Part of a small language model's weights.
Size: 9 layers, width 448, 7 heads of 64 (1 for keys and values), MLP 2688 GELU, vocabulary 16384, 33.2M parameters.
Architecture: LayerNorm before each block, rotary positions, tied embeddings, normalized queries and keys.
Training: a variant of Muon for these matrices, 3545 steps.
MLP neurons of a small language model. Each row is named by its layer, matrix (up: input weights) and neuron, and shows model dimensions 197-260. Each number is 128 + 24 x the weight over its row's rms, rounded and kept within 0 to 255.
A block is one neuron, or neurons of one layer that tend to fire together. After each block is what it responds to, as a language model described it from the Wikipedia text at the highest values.

L3.up981 [174 132  89 165 116 114 102 106  76 118 146 137 121 146 134 123 156 133 109  88 142 150 126 147 112 101 124 122 159 133 156 158 111 136 127 115 136 158  94 133 118 137 124 163 112 145 160 124  91 140 126 117 143 105 149 148 128 158 118 149 107 137 104 138]
L3.up2053 [146 103 117 147 144 130 122 148 136 143 101 112 114 110 152 153 124  70 105 129 123 117 128 121 114 145 159 105 126 115  85 143 147 133 135  60 138 115 110 141 113 111 142 140 135 152 153 141 122 163  88 127 100 124 133 156 141 119 181 146 137 177 155 121]
L3.up2118 [104 132 150 130 148  96 148 154 118 114 134 136  71 155 152 170 145 115 115  83 172 132 105 136 139 140 155 113 186 150 128 133 130  94 119  91 113 125 114  83 124 148 140 161 129 123 113 103  88 122 128 103 147 106 120 190 142 178 119 124 146 133 138 101]
L3.up2259 [118  95  82 120 102  94  88 131 129 115  95 125 121 151 129 141 147 123 121 105 122 152  96 143  98 123 123 118 134 145  67 143 161 128 176 115 108 114 107 107 110 143 150 137 101 189 179 117  76 122 133 109 153 112 116 129 147 134 160 130 123 122 172 120]
Responds to: Place-name final tokens

L5.up26 [110 126 102 134 161  98 132 167 115 134 136 116 161 118 199 118  94 164 127 146 110 110 122 155 176 155 126 106 121 124 130 118 124 123  86 129 179 174  84 118 159 101  71 115 119 153 142  56 162 162 135 174 114  95 126 200 101 152 136 148  79 144 125 115]
L5.up177 [125 164 100 175 124 117 132 144 126 145 122 151 167  54 129  96  77 129 153 136 126  98 118 157 137 164  95 133 109 128 101 122 136 122 121 126 125 181 144  90 117 173 105 118 148 127 136 123 136 127 116 131  84 117 126 119 136  96 131 135 149 134 126 155]
L5.up1008 [117 152 101 173 118  76 104  82 103 138 155 117 148 131 155 119 108 127 177 164 115 128 105 147 132 116 171 145 118 108 108 166 125 138 129 129 133 135 150 126 145 177 148 132 134 146 112 136 122 115 125 137 158 119 121 182 126 130 113 163 121 112 158 155]
L5.up1562 [134 145 165 164 155 169 149 128 104 105 117 143 149  91 126  94  91 168 143 137 144 114 111 125 109 157 111 115 126 109 135 127 113 195 121  69 116 102 128 148  95 118 134 135 122  88 109  93 147 109 115 148  90 165  77 149  66 138 144 159 103 125 152 149]
Responds to: Coordinate separator and table tokens

L5.up477 [118 127 116 102 119 132  89 126 153 146 139 131 142 139 121 106 125 141 142  92 113 137  98 139 135  94 117  93  79 150 104 137 108  92 156 108 150 160 147 107 124 127 119 131 147 151 133 158 140 120 113 147 136 163 113 147 148 119 101 141  74 122 108 100]
L5.up1468 [131 132 113 126 133 144 125 125 152  72 102 151 174 148 116 120 120 158 110 114 101 187 124 151 124 110 164 127 111 117 124 144 145 120 158 120 172 134 133 150 154 162 100 130 155 113 135 123 160 130  93 142  95 149 111 106 144 144 140 135 105 151 128 117]
L5.up1827 [143 145 105 114 148 146 110  81 146 152 145 137 125 138 142 115 122 149  73 124 129 116  91 151 130 143 123 128 139 183 142 115 117 113 117 109  94 158  99 128 195 139 146 121 163 141 154 122 170 150 170 116 119 155 122 115 105 134 117 140 104 113 161 148]
L5.up1903 [145  92 121 100 171 109  83 112 143 130  91 157 117 157 119 138 133 121 155 127 160 122 103 109 139  89 134 126 152  83 110 128 115 162 136 115 137 145 149  98 120  90 116 121 168 147 130 128 165 128 138 148  85 114  91 118 132 136 119 137 157 156 137 113]
Responds to: Country and region names

L6.up1324 [135 127 145 115  77 134 133 113 127 144 106 174 115  72 126  76 128 122 182 130 120 132 113 108  88 113  97 104 145 110 107 115 111 144 129 143 156 131  97 147 154 161 118 112 127  97 113  98 141 151  89  58 104 140  97 119 176  63 116 117  80 130 136 134]
Responds to: Article "a" and score digits

L3.up1510 [143  73 120 122 113 134 148 127 138 117 109 121 122 128 118 120 132  98 138  96 102 109 102 137  98  98 139 102 126 134 108 151 114 146 136 130 115  75 134  94 157 101  98 113 111 121 108 120 136 101 123 105 114 143 164 125 111 118  93  84 115 153 143 139]
L3.up1653 [150 151 135 126 128 104 117 124 112 134 105 131 162 131 144 139 152 138 101 134 151 156 149 126 134 156 119 108 110 124 129 134  93 149 117 118 100 146 122  96 168 133 141 134 129 124 130 135 122  97 128  83 116 138 116 117 157 117  98 164 127 143 123 137]
L3.up1701 [129 109 150 143  61 144  94 151 140 131  97 115 127 101 119 165 146 133 117 135 112  81 141 139 110 109 135  77 112 114 121 115 103 107 170 105 134 128 130  99 144  92 128 121 158  84  80 115 141 108 143 130 140 188 117 150 105 144 122 141  97 173 163 155]
L3.up2171 [ 86 128 102 157 144 131 120 114 181 118 101 108 108  85 106  92 145 106 145 123 133 100 140 124 138 105 143 157 136 133 120 172 117 127  96 100 140  94 129 125 174 100 117 125 116  93 126 122 125  81 118  98 100 155 128 115 146 127 145 101 164 108 138 135]
Responds to: Possession and auxiliary verbs

L6.up1777 [163 122 159 152 100 135  96 146  77  94 160  98 128 110 145 129 147 118 108 153 167 110 152 100 105 132 169 103 190 140 108  94 170 123  70 125 132  99 141  88 148 129  71 121 116  87  95 129 156 107  99 168 147 123 143 140 158 132 171 171 110 103 130  82]
Responds to: Mid-word pieces and separators

L6.up911 [173 158 116 141 120 114  86 189 141 127 154 154 131 135 151 146 126 109 157 152 101 166 109  94 130 126  78 115 154 117 124 152 150 121 112 133 121 131 125 123 135 108 135 141 132 112  37 151 103  99 109 129 130 129 117 117 120 138 141 138 109 107 136 134]
Responds to: Have/has/had as verb

L3.up426 [122 108 127 163 101 146 132 141 161 141 145 106 136 109 100 139 158 146 112 155  89 159 163 138 121 127 135 137 153  71 117 134 118 129 140 144 117 119 146 173 135 126 136 100 128  97 144 129 107 117 122 107  85  83 161 141 121 137 154 135 149 137  71 123]
L3.up800 [133  72 146 124 125 135 121 122 126 114 126  99 156 101 173 154 146 124 184 147 113 138 131 120  92 177 144 138 104 119 110 150 110 158 122 156 117 117 133 182 171 135 147 136 114 103 122 125 149 120 145 146  95 118 122 132 162 111 125 140  87 125  92 118]
L3.up1470 [100 121 143 139  73 144 147 148 137 142 129 117 161 111 114 107 141 140 119  82  68 126 145 164 108 117 101 121 134 103  77 145 138 144 137 113 134 144 145 171 180 140 118 107 147 161 160 110  75 133 167 135  80  90 157 162 136 106 188 115 205 142 118 122]
L3.up2151 [121 135 196 154 122 144 105 180  95 113 141 157 153 126 114 139 146 115 128 114 126 177 115 143 112 130 111 155 152 127 123 127 121 133 137 126 124 139 136 137 159 122 125  79 115 151 113 146 112 173 174 155 177 144 156 145 126 114 107 101 158 141 130  95]
Responds to: Clause-resuming commas

L5.up292 [141 108 156 134  96 133 119 146 113 150 115  88  77 164 157 157 155 121 133 108  93 138 158 126 113 130 152 154 140 163 135 170 133 124 158 129 133 128  75 167 141 129 171  47 148 110 128 137 127 129 137 118 108 119 139 148 168 119 171 136 177 114 110 126]
L5.up317 [118 151 149 112 141 114 158 116 143 126 134 120 129 140 150 118 131 113 158 115 131 121 125 137 151 151 108 116 147 146 122 145 127 149 137 107 153  93 125 133 106 105  89 114 109 114 170 129 158 154 139  87 133 138 123 135 130 125 148  88 111 116 105 142]
L5.up422 [122 129 134 114  93 111 164  95 151 156 117 138 109 141 120 110 114 135 131 102 104 130 157 112 122 121 130 132 119 121 139 131 167 153 140 119 155 109 111 136 106 110 119 117 130 119  99 114 107  91 143 106 137 109 118 180  97 120 128 110  73 148 106 137]
L5.up2353 [140 120 108 180 105  91 145 123 130 142 145 120 157 145 116 137 114 143 141 118 122 150 110  64 100 132 103 133  93 157 117 115 111 144 140 125 118 143 160 104 195 178 180  93 162 117  96 128 159 125 167 122  97 131 177 101  86 118  99 120 145 131 143 153]
Responds to: Sports score numbers

L5.up798 [117 145 101  88 138 118  87 121 145 154 138 107 145 147 101 106  98 156 158 138 122 130  83 145 118 131 144 156 140  97 157 114 154 114 139 165  97  84 125 140 124 112 108 174 132 146 100 116 149  73 126 139 164 117 119 145  94 108 112 105 109 129 119 145]
L5.up1114 [123 135  89 149  96 133 171  99 145 121 110 152  86 135 130 133 161 148 160 155 124 122 133 128 105 120 168  96 146 133 157 140 158 150  84 163 117 145 136 155 107  87 109 177 134 123 139 125 130 125 105 142 152 200 169 129 104 168  99  70 150 179 134 138]
L5.up2250 [130 119 128 153 116 117 122 130 116 137 160 125 166  99 150 178 153 113 133 147 132 142  99 104 112 119 131 101 170  74 110  80 153 118  87 130  70 171 112 142 110 135 138  84 135  98 140 122 131 153 154 140 145 144 106 100 136 116 151  98 183 137  55 135]
L5.up2487 [144 123 107 128 105 119 137  90 108 149  95 155 139 124 128 145 141 123 100  96 178 128 121 141 116 162 138  84 117 116 145 126 117 126  68 125 154  85 144 146 132 135 139 127 175 154 175  91 113  85  99 130 108 138 103  87 134 133 147 129 133 137 144 145]
Responds to: Perfect auxiliaries and table headers

L6.up2077 [ 69  98  84 123 111 117 151 130 125 124 120 109 171 107 146 137 120  87 134 162  92 114  98 136  93 154 122 122 110 114 133 152  86 154 139 141 128 130 161 138 120 101 119  96 134 138 135 110  84 157 133  68 118  95 129 136 110 156 126 163 133 179  99 110]
Responds to: End of subject

L3.up25 [113 126 139 100 106 128  97 160 177 126 109 142 131 126 112 120  97 106 128  82 107  93 120 122 163 111 130 159 102 139 122 121 159  91  98 114 120 122  87 141  92 129 131  73 143  99 120 124 158 147  93 101 118  92 149 124 141 144 134 113 127 158 105 119]
L3.up263 [ 70  97 137 115 145 128 140  86 158 115 114 145 142 112 120  98 105 129 143 138 133  93 132  74 118 154 113 119 130 132 127 139 100 131 134 117 169 121  91 126 152 113 126 134 125 133 120 130 135 158 117 135 121 126 109 118 176 106 150  75  62 112 129 138]
L3.up2537 [143 141 170 140 113  89  87 133 174 157 155 202 126 119 138  81 143 159 121 136 136  80 174 121 135 109 111 144 148  93 190  82 122 124 124  99 137  94  76 156 120  83 137 175 102 115 137 142 152 127 105 110 145 166 143 109 146 111 104 134  98 141  80  96]
L3.up2543 [121 129 109 132 108 116 133 133 165 125 144 144 112  82  73 159 117  90 139  91 139 130 146 120 111 111 116 122 117  71 100 115 137 127 121 130 106 123 109 115 127 137 164 133 152 123 126 142 124 139 152 110 184 141 132 141 142 147 147 131 107 160 141 146]
Responds to: Goal minutes; article "a"

L6.up199 [135 126  83 119 109 152 118 151 178 137 108  97 101 154 161 119 104 118 147 120 161 118 132 155 127  94 150 119 107 168 153  69 121 145 119 160 129 155 102 109 130 126 122 143 183 135 108 158 143 120 111 130 123 112 113 139 140 193 108 107  88 106 134 126]
Responds to: Place-name tokens